Weights of a small GPT-style language model, trained from scratch on English Wikipedia.
Architecture: RMSNorm before each block, biases on query, key and value.
MLP neurons of a small language model. Each row is named by its layer, matrix (gate and up: input weights) and neuron, and shows model dimensions 0-223. Each number is 128 + 32 x the weight over its row's rms, rounded and kept within 0 to 255. Numbers have three digits each. A neuron's up and down rows have the sign that makes its largest values positive.
After each neuron's rows, "fires after" lists the tokens most often just before its 100 highest values on Wikipedia text that the model never trained on. A number after a token or word is its count.

L3.gate210:147073125095114085098164150131144168106119083115117123085173097145132197182127065112153054144165148114157194124144130127139077081152133109117150116144102148137061152117150162096136127114156134182132086069127088146153134099136144135182063070098102107151186117089150164110149076152138161092162215149167095105159101149150124113122080114096096081134104188083123096146195133110099131203121080162114096070106144125155089116148129118107110168143135140127122217147148117150114116129155153155090139103166115110177115103089130125087129129101123057143141121122129141114135082127175143119142104157152140141103136119202162150116086038185167127198140139117148104189171147105157111104101
L3.up210:115098120156130106141130149142125123114135115179168170112167135138077147145124072115125101106189164150123129168098127150124107081145162126118117118153107142160101166082150138102140124094193166157152086151127116096116088028116161151143113135109124157112131083150187118135160099210157160123211154166166172114168157159086183166096107128128081141113132187127127147097189122155180123148174069126122081119118175195060123115156146101126110139151113162156077153151170135162098155136142127139132169169166143207156144117142115171128127107137109066138124160109145091115122096089123133113135167141170129146037181126193119055153150107168207103191119145138117098171172153133137082117103
fires after: "\n" 34, "ec" 15, " T" 13, " W" 8, " t" 7

L7.gate9:102105092152089172154081120122102131183161146141155079115170065130182086170081069150087161066153117116117130106164153156112147115103145117179176075146098151174044098118108139095111177118165149086148156159126114184116088164107162125201143125178096164085138139132117159110155085124145143082107140184143136142116125134101096101143115102158162110185219136107084131106144124106129148036064159167114144078138099134146170126129091161089139150143095125110131110075097089151068088133138136198090118118118116116138097085111143191101141141139142098149125093067125113100095101146146160089127127141121150103161078136098139147109111235093173116129149129136129161085083134119115170094116
L7.up9:066099123112111070123178133128123089100163082166109170166092164162143051167162097045158157130129183139143129154171097084124103109136074142099132158174166126136127143176156096080094134161156101102093183079092141137147179126085146146133107123147195076153130098085112134130179214160161155124122162091087079153094104142072205068187118130102143068127170142157114077158162089090155142133095139169135127134097139107182116136062116153115204111128128169158178175098131076153105142136120155162130106139160168141129121102101165116153116112164144119101116127151130091110095097102080123158156100125177170176157089120138127149089169157076109090123082096108114153159123130133128122120115
fires after: " H" 14, " L" 10, "am" 9, " l" 8, "m" 5, " Man" 5

L4.gate575:088101100125141171086178095089125118113157076120134165171111108122141042110104143100144165133113093143147113118159075178173096187083164098097104138160120108070053138200097169103089097117136132160138161190073147144103134147068120148084100085161111165133120142072109133127137200134138116157142122114127102173142149137118164126106135065158139085055117106102118140126129096101198108085114132119119177068142108130147124185079100172145172125147127219158144156113207159080125202158124130093117129162114136126179180178117098136139136114165090153153083086109130180128122112131163126080167168165099131126109135140119154103136146111120112119194114142135182128126136077096184109137114
L4.up575:093117157128076050080149083130219127112124112170120155116129153136099121112151125140142168115106073137142172118130105134087131120165116091145075125095206139157116095105139115135105094099090106175099121152173178081122139128179145111108088155137172114087146133128102150145123115149152092103178131124134183120157158150101121127101148089098113131162069163135095111110136095104119131087184170103123081178111149125133038142134156044107110150129207084124166083154167126126182100115127172102125162076096157084155136101159193167098074082140127121182062108128123104122084119158103204145124091106159134201195135124125116152065101127123134130103109132145129172105099143082147164173084
fires after: " C" 19, " M" 16, " c" 14, "il" 9, "ict" 6, "a" 6

L5.gate43:129114137179122073163113120133119129155151175154097151144122133147083130157088106110113086178122154115071147110135144118200130071119137071157083058176105137120181156123106115127162214170154100138108096186149080165131091102118114082137070139068118137111191121140105134124111118190148096151157155135127125076192157113123144154180168158158151164144101064124086149101149049156102156137129190155116100116162093121146120137108178060151140120180142134101110146173151109139151158202125097067095120065100166094126138158157064157121175128155106139120113149113119154097120071110180144118119131045103142165067137093117113092128132096107126075107134077077096147110139124152102133154094
L5.up43:149135119093097106129177093085181087109152116145098138145109122128114099095181111116150163118157173097140133151115070091183177169183196078134090162132130095123081131055091124093144117107113133073121131140155120121128137147138112147212152078176120106142162111122134121125149122121113160145101104112105067090089076121113174130122151111119132127137179093067115101110173120200134183148116122153136171172170093167147127109130127124164097136153162163176113091149120164143139158096155116131132114130105158200104129169116143036016081134136072110152153153094169152056156122184150148181111126095102086155122131056132097162128097146139098108111129096170140153145107141210103103143163
fires after: " K" 19, "le" 10, " p" 8, "h" 7, " Sh" 6, " t" 6

L3.gate176:086062136120129150084160150114116142172082142097134133088132074138110167143117175154107092153123117093055151169117077103129148148169098105148153103176078070122132113130093118146073092114099128153153137085100137191161144128146109132090095091087112116151085159160118050106133125132121114102149112079175153161128175127167108155106159174138097151113125152100149192100075161133126091130112125196120090173073111149118152187088070109121043140129079127074110156128155100116097194074096200088097117144124082100136141131102135083115133066069100130131075170088075138152126106131143099140102155137180107144177136115137095142158143127094107181143155132157104121185040095122117132123094
L3.up176:167152142155074090112133115112128109078165098148082098102098059043149141134161142047135115124121104137120102183133129056128109142126107100136146135130094165086086138180110120111121117151137089126133146150128090102129104126090128066089100083065165112105092166125126113152061147166090102076068164130091097125138141121130163128087150159161106150104066132095090123125125148128089094147118078120138127131132112108167156142127133133150161152117125210105105128154149076059119150079149107028160131142145129166116086121124106113094126195079156132081126099072049122113103181133060148083113178106155081120182104098115095107134124117150080181098133170111101118136101090191168140096166
fires after: " c" 14, " m" 10, "th" 9, " w" 9, " sh" 6, " D" 5

L2.gate180:147114132165107143077163104129130122137178131129133160103167121150096100140081147154086026107165136160079087144138165100130144167123083183159103152147112090111124131085136158118122141088178065147124161147116148146155129155090170148104159104169166064092158075126159138169091143136137098134088112123090137132156119136159129082084200123083136160156146112059106115110162200102097180116117169114178114183175112098119148136149175130137098085115172121152102113136166169134122114141113045117106160160086179154135087133137139120122196114144109119132140119165145084144172120102143107150176123102094088153039149113075150177069093106119060130192132110116075134200141134093144168128080
L2.up180:076191105125115183148147165118127131113125161165175109117134130147162107139127073093111147167167128126148092117131179168077011153080176151169147155127092111139129108117189141129121112141110115079147126109124158120120089130131165082089157147187157133089098120142156109089093091070144105118128130131119152094097100175095088133099156099072139180087099153164172180102117160140128109096101153169153076190118079093145158148117152127102162147103104140084126142098128191131066117123134075162101164136097161039149178060103132190086122131126127145111092107176163124138107103096133086146090178128161126180173097105140138144116103146133103108103085068210200128130102160125153118126153
fires after: " " 15, " S" 11, " m" 10, " M" 8, " w" 5, "(" 4

L10.gate124:185109163179142123136141062106157094118174157141110134096115163114096116106119143122144165126109157082141094118158153114172144067131088057098145130157140158140148110137102093142146083142111148107088214132138110135122099169135123194126180153128082104102102178101120127118065085158139127124114171150137126124191168142128165151173121185125153131223068100122145076146138141070149083125106191103122147118167143122159174150135149165176182120098144109088125174122131078135223137192142162148115147070164141060135125167134062110139074097144130082099147086127161135190129106106123127114154118019096112122091140153092146072125110128100120113135100090089141155141128150168135111135151
L10.up124:122097109125071112130131086135172100154145086076145169088131067173151163195130164112144159111143116151082098144120154127137123102113122176083093092082098154157104152109153120095117125133106055128115110165104162126130108125129158084106189112152200121125130104110115136106105158129138188071186128146108136082075078144083094130119087139107215110149082073093115164143090124137119164144172123107101192136152101120126122167086128172160169140109146104094148113082135127132145126123123129162073168159162083110113141109145163060089071119114107149137127132148121126094118191099177104179184116131060086128117149088069151189063143119135128135188175140141141134199190130085109114114054
fires after: " T" 14, " cont" 10, " t" 10, "t" 9, " Sh" 9, " S" 6

L2.gate112:125072117155077126113141119149138169080206188108116126104130071139153137153086071132108151141133123136139115123121127139096164139136120105204178170145054131079171059089198101201164154158194084131171159131088141137094186092153184101172152117174186175093090169153093126161110111105127071151086118130071160169103112140098160145139183098134114102145119102102049102152097160139152132099104095148143155103133116128161152139121082111163153130160154103102117162094134130179160124118109097137184160124122128115094138115108135154187063109117106111135098109094089119162109165103146161146123110047167170132095108122160103135144151132154153186118107098088145156142159131156172172061099
L2.up112:087115101134101096122070109096166121122162177105123071195153173120137074119130071086119128124145154171104111189158116108043103183133143137108119139097129083104082064089100122139133161114165123095131055183102193104137144126138156086179152143170098109130112089137160099141135110132130092104121066126137152161145137108066117112190122107126194103095136126144132102174070078143160139096101109119104136174163146156171163133084100195116144105170080129155109134062202152065138143146138055218110135124153120153110127108121130132171108124157105106169145072137074155142107160112124158156168094153182096142145176112116115164103129121115120097097111060134130158154075094154110117127109
fires after: " v" 25, " L" 21, " l" 15, " H" 8

L5.gate255:131129129181158097114120107099176113087144094092116126100146184150163082197131148096148160148128103093085134123112206125033081105147137112217146158068136143111110114176095085069138128077098125153132090131123101085158152110121213098102120083138151133140090159102140165092140076099110116105132146109091091100074112116129174112116167149148117099122139117116141147084100102149103020117085145097140096135132154125121099186127089102151135147093144135181112139128172148161130166107086129115078122067156159122115177135095092195081117141147130091153074090149168078180132109149128145091120140127057141081133128166123115163111092134129041139189155173127120100125153088128166147129120
L5.up255:141099109082156130083149121086147101130147121131178088150089138134090117076139109131118120117164117173178099139084137130107155124154088163159122166120117150146108089128101115184153076133147095143128152142122129129061167153080143112102163119163108177129144169169143124171095131113110129139122187052114120158144131150110186079161173132096130109076122077082129109130162151124182183091094138121087169136156128076112147147119117190106089038147099173120082132133139164187112128110165139140128081172143109079118181052095090149091111077169139122198136153163099144111106107132082186080174127147154089149156140174151175075091112179092154173090124107205078125098162131121133060150148
fires after: "gr" 21, " D" 21, " med" 10, "iv" 5

L10.gate525:135127123137077057109140166157141133137166140165100177182112131192159149164165112167245123106119145167133114147142110121109129094172114123153118125144077112093088075140179164042151166164127085215157081180132103086147182120119069114165144136155082124100100098156151124134124120113133144152128112086173132148129166160102098127145147119191160155112088162164185114146144083084148090145168127123118135100119114155117092101127143131132129151147104150100135131176117109110132120161110145128136147120129146170116178142120054091093139114115127121096086095123134140146088085113093185095141065014122184112125102172162069098199067071147104134131099158153105146133167092114150106123122
L10.up525:160102141132144159106147123171163131071183159166156155111123127149115149147147083121136180141097087124110073119078146115158076127144159082102129134154136098161122109140130136134135121112146094160119132108156129141092108149192121137120139130110133081114101107081131144173087150088094130135139129155118125141130054141168202175105176074162150118148119122143136089137061143135125161133202165125144184129146107148142066124136158164115133148122089104076096176143112194108181118062053188056153099193139109126129060080088121143124082066155123142112114120136122139127216126166104141067112074130089158071147116075169150130192105080094098165143126110134044114115163160173157156125153
fires after: " C" 16, "ec" 10, " R" 8, " F" 6, " r" 6, " t" 5

L6.gate385:104180133144150108177165138147197164056146142121181153124123075156143119148097115099128131121050122113160105201103145125100138118173144124124140147131118095127126136096149159142102158167131159088160095102135124117128187111099102143099123184145076107122108142119174195152070145122134170142092095119186137164171110105111167165119137206155131120107124135131049146107160088137132139155125141166129118176037149160110141140126111080178073146121153153098085145107078126145161125116137140156145190126096129150145147069145138136117114149120193129058168057108141046105166122077107199089118072116150166162124159101141114076115071145134170122133202146103167197129116135136100131172141
L6.up385:100122152088156157096145125083096135081101132099176213109167077131214126175147124130103109139076142166075154110188144126079069093146135119145125109177143138095147142112148083179193055107061147134156108086078097150214123158115129119102095173149110167110148071120129164129145114089159133074190170171132113111128061107101126097118157134125081138126146115158111142125153093108088125064138095102120134080185112141109117135104129111127131165120135177089158175125151135182126081147134166159155143186097139121128073085134128176135168164194148119140100121145218127156148155123153127163123134139135119120119092124132149064117138065073126101123129135143088143092116192136132077148164
fires after: "er" 18, "el" 11, "p" 10, " E" 9, "ur" 5

L3.gate276:147132126152120038113123144126139104152188068118132136096139115085102136074122130150125168141162179177043085189143176129100119120069098102115164182098091104104166118133116153121110132194164133129137098144132160197170079077069093126097139135170114120122140066134182142139139138126120136165105124135147111164120119120156064210181172158202131096145160107136133097087129179108046199149098139113112162113127129107162118132179133126151177216096183151153106108095127146120138090129167167186166137158131131133150134091068169114166125135125114111125120167080138146106104131072186075146166153100156106129148135093103132147143091117112103117108140124160175137105103139193164117152115
L3.up276:100135163185139103216178083123117133109147121059169156114154111089084159142140115144063159142160135131099114129124180149137089121121167054040117122094127077174122146131125144089147117129143110116111120144105158140136093121119126110176162099152140144120119214156117125156121133197129104172156102139073114118155087143151154184096130119118180141147168064109122073179185203081060184156183171124127151100118108099144100128123153151157148174041087139103141068115167106145107128140111124073115121180116113130132135111058098141079124134155111151049116111109108113144128140087128085172128083161121070102189190109126154147127129129146107119129136115134116149134120116124157074117190
fires after: "\n" 38, " The" 17, " s" 8, " Sh" 6, " S" 6, "S" 5

L3.gate716:133107180135113144133119132174095160135156176067131169087171111158115158145151162105076162168093174142143099117143120138166124101140147084102129112125076107177101154127165172183144116135128123150123126104098150093184094116135090154163093054127069102145103111129112048090120126137084145151151142139088097070179157089127174137078031112149138125091087107132159166123133144134147156183085132162140115113113113190137101152142154134178166145150095169158191142119086111088171164124077171155115168073144084127127093135131130116132178169234101139122092142122134151133152084078154097164166129133100111142122080168190153157178148070194125118154121112174121147143107156105187137161155
L3.up716:141142122080142181093149159119145077097132155137100175078167168087066133136169185126107212097090135184094147122109120094146171109207098118130163117088116090184198115084157132141097148167119094081166150122125106133137131126129071144113159155142118165128122184147089079120111174200077174099125125187102103116139108155140074148107090124201173104105168050128149161094095119142097142099104136081166132071104064102170102063110101124136091095175070142131096115080159155139097139162109121096085166108077117143169145141131109125135130105119125159118074106123143134090130137125131120152101142086124075104130072087097123140181142136102110081130168131167128189134096130154155099168135
fires after: " t" 16, " (" 14, "-" 10, "it" 10, "at" 6, "re" 6

L5.gate241:100156184160107116169141126103095124117104097074194142127155126164170167149127198109123072147134132175143146174101115060094104095112091091102101129161084083101136117129110152171121126124167144127104132081135132088114170144142041207165137157147113115222113145074144065098067126107078056132156131130117075168098164090160149176114063132120097167169134080148165102147095121110099118155050119130156147141118124106116150094148158083140075067160131163119096114111127124147123151111112142143092144153095122161132088215142143138106101125126130170107138056127107188120168125106167097126125101094064098091180143179132140105086124173125137109143149154108119101117139181175142109101109
L5.up241:125105156133092153104108135132112162166029117125177139104153174136076093132144114142126146186073145191074180167117111113110128132170216158137113146165164115153097146170147138105171058135114086109151153129145132104111140152121145127088080141087180111111136138086091164135094160110098151089156176178112166177123125131137078168103122139155153088135142095093123166127166147127166081086145120150132115046146110140094137135186107146124134133146112144135083118106126168118185099117060081118076117074171080131163143121194082122096128118129100109120066135102153160161137090139115115125107130155074084065053163159116165149163085160184128142182128091129161119108092138080183074128094
fires after: " (" 16, "-" 10, " under" 7, " to" 7, " –" 7, " on" 6

L6.gate291:116079115109162092117138086114137112076113111094148140117167120189114126179133121101153180123113107156150132131105141095126155087061134098152192143114129090126154121156078139115069118103145118110109135128103132129146113191133162134110127102093136124119160161105142134109100098162112120122166153179183146128122108150082187158149132082141136078138094156166180115057070095142178205071149088195142178109071167154113130144150107185094195172093115158071126134109109122119086098175118137128102085094131166155061134138112134159059195094182120089143076045120143166102176089100117126128117130158196072160121077086076109160109123113123090146100118145139108161179140135077135107125155
L6.up291:100167142125108123125115140128107165152100082170121131106110129204125159081131128191099084113144108151161136126143130092151106065102072113078159096128102126093155149105145119085131090106164117169058132089112153143191164151105093065135099113093084102120143105133122097119077168166153167147143086200147172161141123187117093107111136055147129134141128197131159164163122162143157175085128113108125043133078153104201122072130174121120150173158169081138151126199080151110139194121088087151165144153148168125176108081134075148135091101138180154160114098084143147129132045127099102123140151166129152159111173111133108111159084104104146156058158156128115150152154173136094128143102
fires after: " C" 13, " h" 12, " Gu" 12, " G" 10, "g" 7, " c" 5

L2.gate40:096108116103076174165066172038062100134163086126133144121168143125050136141118162170078177118132132112108131187138074116081142086102127129088118125163100100122142199085181140112125069120126122160143104148183127137101143142121105127123108164119103102084124043132071092133126170098125098117145157152167074117106152138107159148081120094084139136052168063169141098167144081110122193141178154171131160117127125184090119126127095175142122075118185141156137114086113172144120174121152128160127094081179141130116112168084137100126092126145143173172105119177113149117119133146094178177153129096124146132122141097155108131100191115059101097172099104149128141097059148110154088165121
L2.up40:095211136104105186073119201137144163120120169135135152125128164141068114133091138182123142126127108170114121181115080174115142073103073175162117082153112117104110126065149134102086162111089147111106162124159166116195113140091122111107100180141128163163138139092061076121120159151098109088160153167144097080107072187153065087097134071138148161147165122151131156033094164128101167142125076111127145157090151183117073118155099151187102068177124102088122146142153128126102160133138138134126123118127088124079095146098117143204141038102152147219118137166185115142150166099138150143117098147149114106159105115115144140075133167119121114113147136174158155129152127129123092093135
fires after: "\n" 18, " (" 10, ";" 10, "-" 7, " |" 7, "==" 6

L4.gate411:127140144158100100113152110096191123127140118100145162123090116161072155100076074117192141094146114133077068173128127117103100170136128080103158097102168090125111144115184177183135083113131106098136162096147164134154150091141127183188162143093119145090130114124120125116148121132133156110193108128115113094189089172149131115144112163074190068143109057094146089127120149150097090118145119167125156164171163062155081139108184104106148129055106143138088108149146127171172104130148120131164087167189144145112111151139077113151188062161153156120149094106144125123154144159151142172165067153122108151148114089154117154048049093097089129172092125198107125183088166116106116150090
L4.up411:126104118105143122164162090139136107192152134118184104138133149144115156113180135128135142099093172050140110170135168183103149168114108125076143113082095122164088149135113149128119139201139117132169166148100151114113095101223204127123102097132122100166129112115059094148105066160103169168182121186158135117051113124152171153117184075082113135125116134103162137196133133105150136168159136132129142135139144084127131137126103120178131076149129111097102082128155124093101096169175158148127131114106124145148183145186052123104186090147116115072162110148149143149150073159151120056160144083121153172129146131120199138139135107191146188140195131112134086206157109082120160151115
fires after: "T" 18, " t" 16, " S" 12, " s" 11, "p" 7, "S" 5

L5.gate180:171124086126113131114144111120219100097100094129160133071134135171113129138120131117171129100155111172101135150082089135149120150114168074108078113212157073117117120077102133084130165138117138186099155064107116185213101077140106119130078130130081121164124106059120133058114104100116140130113124101112130097147151150159130160058110098165102096159185147122135090127055082083106102075126127138119141081136108134137159093137073183126148143113133170090156117114123122090161117175144152102140094148130150094125123133189095129155153159148115129121127038134140130119100212112161103115201099120152121123130114091150168117136135142075136124108197138118134154123180123112051067209113
L5.up180:143076143151089080104099126076167114154125121117172144079151126196156161127146170088111120071091121132129154156035091098182129136099123078101107046124159138156118135111193151148127116146072119104166106098147154127131117114110161104164117115133140140172172103095132100114117117077103129049157124109168127144158156124123100153098085114184167081152080167168096122172149109222088177120162140125112090070120123074085161134116193095115125170118151105110163140107168119092173101125117112143139088100107183100143150121220115164112112158165116116146157081188175147058108168148118094079112103157139135103108135140128201161157152112104128110113124127182110096163172128131083138134095
fires after: " sc" 22, " c" 17, " C" 8, " Sc" 6, " elect" 5, "ot" 5

L4.gate200:206139118123142064127145114137142145122113118113124092129135152159123127105106158121130116142154091062109149113084099102132116168147121129117124140083147131139118140131134147153140155130094109135164133115086127182117124100150072073159056100133086091081176089134139123076089125116068173118132138090134165072166061129176172132118133126151134131134116141149175128127086131152126209105179160073111098162084124132124107098072094132094129121202125070137201116101163115123147188117114134137106190142165146163153160116166090058157101069198156168099153109129107063136135165122111131112109061118131159195111111118157081177102098150188055149125093145153067050092173109105160140136119
L4.up200:150091111175124078075058129099134129089141147110110172139126166124164131097192108085162203127119112125058141088096118137133107121161158144064103185153126148098059063181139144101127146162127091137133130100135131143114103121166163101150097142065113143129086145161117163090126137126131122108117116156132145173130152097192129128095124154148193121126087161192164142129077166103134094105165152079105136115097131108131114116100120070113155175122189115149194094114106113103130129151130147131194104141135184117087123156102101098143149060176140143133106105134213118192160181146164160103081039141151153145121129213218077149128123110120091129133132124121123081184139152133098163109132
fires after: " R" 38, " C" 9, " r" 5, " to" 4, " O" 4, "ed" 4

L5.gate465:102117086193096182107152102120158118160183107094168100134157150140147162104155057124096123139145111129054147152090135121118131148157099065135112043113104162141122168136148134128157093165164053137072143102172127110144123118101135046089139126089155147106107089154126131169095140132099107205131144132056104138165117163132143097097161099113162135079138120111050106151138114133128106120137149105142095059163114108165119155123145162138135152108138193142152146214195114107150116177160066066127104170096066103104173176147101106105172097143079127085148138127115187119093086112087150131138138119119135153106172119082111124120107107104117091085151085173102180077140164121161079168110
L5.up465:090149103112165170166140109151120167178085120136139162135137132129056105103125115116185148125166086131149113098118171177130116117102178145099154077098155150105132152083198107167152123173119150121085145151195212154165120085131125103120093121089165110156154144105134094165121129107160133174152116132135134174080089158097128129145109155126140135165138080187117143079084140112128186143106146157145126175159132139144115050086137153116163225059140115086143077119058072166132148110134146148173124179104124099073140141151100191114163083135092156127175070146193111134148114067106157119167119133108151142139174143023121162150176138111167136115138134144185141157126109096096123099151
fires after: " S" 41, " s" 11, "S" 11, " Pre" 9

L5.gate171:101107088180135138130101134127107145184093138159127175068115145132148099159149189143128116097101176122183180181059185150083107139171085124184189107112069064147083158138134101076143078140117077117151100177160159149133110142101121148170102147115074136160125097155142089120109145090147108114126116150107151192107178108148160129089131158110149113152133094142130168118106090149157118131107135176139154117106090068165166185143153179147147104078067129114116152139109129102185191124165099135099085143133109129078136140112109123096171150068107151127142152120082163151166131157103229069107120137102129137101086148153182147162165165116162118068115198171149160146077145088094130117166
L5.up171:059095179162099141157077113168101167082097125203188143101117085115117139152131146125156089145161137107143127063093086087109105128128117126134141136072124192145105114117189131170176141111141112078075085128127135122109111136054090131147116119078171097101149104083125164189130110132192168126115145091102125181102154139020122167206137134168159103068111125138168140131131141095098101118122107150091119142166116135165099155174108122141159146089116151109153140163086182113135176116132111125110139187156093110142121136096103145071199142099186164155176134136140079126110110115076117219152129044099123138075121088092118116122161179139097098110142129124120141096130161157124151104114
fires after: " S" 35, " s" 12, " de" 6, " be" 5, "S" 4, " was" 4

L5.gate785:118161157062146117089108136135174145106142163100127150123119110115111112126116147177142096156093127140109125095112119155078137073151197132172130160138102120176114103128128110150125159096134139096150119129137133155183145138145042198135051164163099153107191161158170140140087113109097119104084123130115105149106219132136069148108205148103176156133095181101123128112167085204104214086141093179132123144174082108149064146125093143116149109153149085166214084084138153114142144094065104108108054152119146092161116128159136138114137106133114102192117132091112096124151053183097139131158102110148122096126114137058082140145115098118082129105140125097107179146105148089096159150103
L5.up785:156172167133218169162134110114140132124092106117148116027033111129120123072135096161157149164104112175126126135071112095124137076124149108138123133086183193138146121106121143128166143125156168109073161108158141164067152122123099143093168103148103115114115109076086131114097129148115074144115157163100096191114134058110092151140155097111120167129092161136144202133160127121149137109088157124196092136162102101110112106111085088142147125093113145094094069140155133106153192147116102112108163100128116155140087181151121138139123141166204121112100131153063205121147151073167082145153147143084145187113131121213112121130117155076120118133090096118143086118100210161164134150118
fires after: " h" 19, " A" 13, "v" 11, " p" 8, " G" 7, " M" 5

L4.gate855:103120167101104093087078093120128137119137140095153154167120144160116161090095106081115200148084132128143097177126100138109159128104104146147123123110145145108198163159116160179072145094086131150032130115124114096079173105072112080129130077150141085074109147082180140111153101100100174107124084077139109091058122145125112083126200141115119188160122102118136084114094105104124178127143159088066163084173154155154138138127086113155150143173188165152076120113104160113142081115121174101133121156125172141094215111122122121062102144095188118120139144101093133139081138157062119116133130150205118066132114164100126083067181105104119161136127135080139114113113102144073134104158
L4.up855:123147141158168089128137150097106151166127142131167125105107125112106142131120103134103165158108151140131166135092118167097122134171094192146104145140160146107127080189159049153111086117091174127076136057136119179063082100134118137165128192161158094166072175091147126135120134151155156105115105116178176160154109130188135075168113140110126167172060115140133152098128120133174163161133112163110131122170156152138111196156061147183203159115083141112143086110156091074137132111073122182094089175160164168134133073126123090098155157125107098178109176080105161157101125078130109097134133171168120114148104088103103154193098150153174116153066156124066152110109132110088096125200
fires after: "olog" 17, " art" 17, "rit" 6, "t" 5, "os" 5, "al" 5

L10.gate222:136168126100112130160141122082096130124082125183150122179104111111124099159133088118057124180131127134161117129137059131119161090084146171089147118080120144122128151141161192142151099131117173122102113141077120046190124098117114128038115094120129075137175142194156144135145132151162148161095084143124144209108114131125135140132147182185105129082092130098109201128114095164101131072118175132096121125115158121155138114103122137138126109131120170039102165156084144136153110144174089188123153104114094078116148185128106079139111133119137114101101176054180089131189173154067179088102087159112096145144130076107120180131145159128117165122133082127111077060142115098147177132178
L10.up222:143121099128182127126213122088097134115139143090116124142194147137142127163130126152098154094149166117173097084139109163062135116092092109116136081125150103141177113141177169075125179136054132079116099109104061177128162095068183186072117167167088116112158126149112114151159112101183133114135160142164077130173129107099122103105064117119134155132101128101141164103181157114149148031169107147142173115137159160125144153135121077101122126113091120124132146149144138143114173123181172169101164108101083124069099180127100119190149098115099126112103169168113139095145123150077123128103137167145126086108063151184068192113099148133127156118164116127081175110117061071126103173070
fires after: " l" 14, "and" 13, "el" 12, "b" 8, "un" 7, "ur" 6

L2.gate320:163103115115114148087155172145091166117147126086136150047190156125142111091088154120145112108217177134140124105173172119138159129099130076088175101090153154156135180147139142080090090146104140133088162083107169146129123130114102172174073127176103100154183158139092173104149081152153153074136124135146222161123124160204138110114087109071076150097181108099136148125101111060121104127097150154072132141138133127130094157140128153115157134160082132166170149115164178113092172094116111153165123131089141161104153118049145124053165130097091116128127109117176141152215076123148142113195171162138151117094151133136100135150083110136117169121118104111159086089159141162174151164159
L2.up320:164073088104145139161127174077104125068092153139134129096133143162134076178086167099124104138167111188093124097120098088139110105160130214107115127156155156105058229118091134095093120090123096158138104101103114156152162103157113136155107124143108131126130115135093147114130174191113169099143153142112143152063133158088161166115126145059137159126179149078217114085176111138125153066140167129050150137102148150136165105129126170135066080126133149142091110125142115111097171128124084152165124138064118086130162128134074107124136096122112093079106119081070120124196095082137104141140159167117142129083090147139060152092133162145083204105121097117141160094098148132125099172175
fires after: " or" 22, " T" 10, " t" 8, "ar" 6, " count" 6, "or" 5

L6.gate362:135089112123120088030173129141155104092138136143109122126161105165151171131137148130156110078119176146119134123070176116105145071104096108159155148138121079149089166131138148159148115121153146180108174081072162149161136169165153143080105063150182119134157104140091115078128154148098086096100130144151121125080114147121120084140138133132127137114151168100150167151096091090168130151121189078173179107109154095124061173104106164201138148200099114165147117096111223095117093085112122147098146153125133115148141131145135164098155052147130144152120089174093153173124106175179161131135090147185079140062162120142116097146067158098125161115136125098117153136168170058130127054180
L6.up362:086146112104123112099169143079148130095145138097086138085156120101133187118123151219144115142080104141144154075101128185113129138172151131227057179136116121105162194059136155106096149171160117177071165092103131102130153159087140093103126164136104068159065136073121125108130118155151161084106118157128113160145078154133075068131105121098112131157129225130140159076144108100147144099085132134162084151131116066154117168160162100121112147150158119107181159079121130136113108126148122070104160166120147141163087129154096116097119119156106165165107086161109161129154148122156179158169177097148138140125141125142122136165086138135085134086145134124160126171108211109206153060112
fires after: " G" 28, " M" 16, " H" 9, " C" 6, " A" 6, " S" 5

L4.gate806:137075096108153147140115115070173102167130077185168047101102106163157149141127147123152105173100053162068127208147135137060128172167060088131166139138106170086114164099097142124127130157158103148156124102133125113110116106129087102111118123062100153200107159162125147097145114122103121136111172085115179148073167155104073151131181194102121113066097101073154113137158114156110112111122158148098074095120082108112112182145143121144133169100118120162168099087137163155141102102090158113156053168144092128125179157130129077128175115144145125174186123109108143183194175133184106082120178081104110163106092123091072111098140110180108119109166100134126117129110122131123139084141
L4.up806:141105136170121157182105128157126086051160137075149084064126105087138195118158131151104084151112126111187099172081110141128152083170142148170105165118136160177138195095080111106123187071139146124191129158100083070200129114110173140141138127123117083148167150125158192202136066121163111110117092195129140158138159143070131132116151108083078130133120165146095116081152132200139155115115122110153126132120145195138151188109107102086064123143115142114144142097157117137134082049156105130125143085155123161100139172111135156098066088066109140122159063136120143088165178182151123118169053117118129095125135169120169146119082138139133145153106113140128120140098165143128142101166
fires after: " w" 45, " he" 12, "e" 8, " j" 6, " sh" 5

L6.gate571:102143177172099125144117117075189102132114105133154107050144087115103119103106123095111121081160198098150145107142136135133138185139164158074115085132144109143134157176169076182109104195137097157089150143105138126118104110069099134167117152101155070146112084168125107060091075150096158142148112098127123126125131111191114153157132117088109091180133101158203167137103167144055129151201092119174141058117136091127066163110156116128145199091103105142141129107171138133104162151156124117073155142113112117109123130167133168093193156153132146099151151162131092143171145138149074085087123123123109101057085134088152145063105120177136123103174140147191125132171177156167130079084
L6.up571:132071110188130100114136122149151133123159104147126146165162050167094144133181155172132093165102134126122103088133072115122195085122127159166139123081147084070102102124127144085156126117116165168122161132096103146115077121140151088119061145086111187143149140120176111133092092172142110134132146059074145131164109107141164096148113129150115182128097059106223145133130130142131115072137134198123131176149102150098152161201082158134065086148099147133185122114177194189130142117147191170132129148076128134118149141148189159088141146147077146132073170125209148132160168150117108098159089168159113125107116123134166147139124149076109155164108125137142063177134126160163135160172
fires after: " st" 13, " G" 10, " t" 9, " art" 7, "ge" 6, " a" 6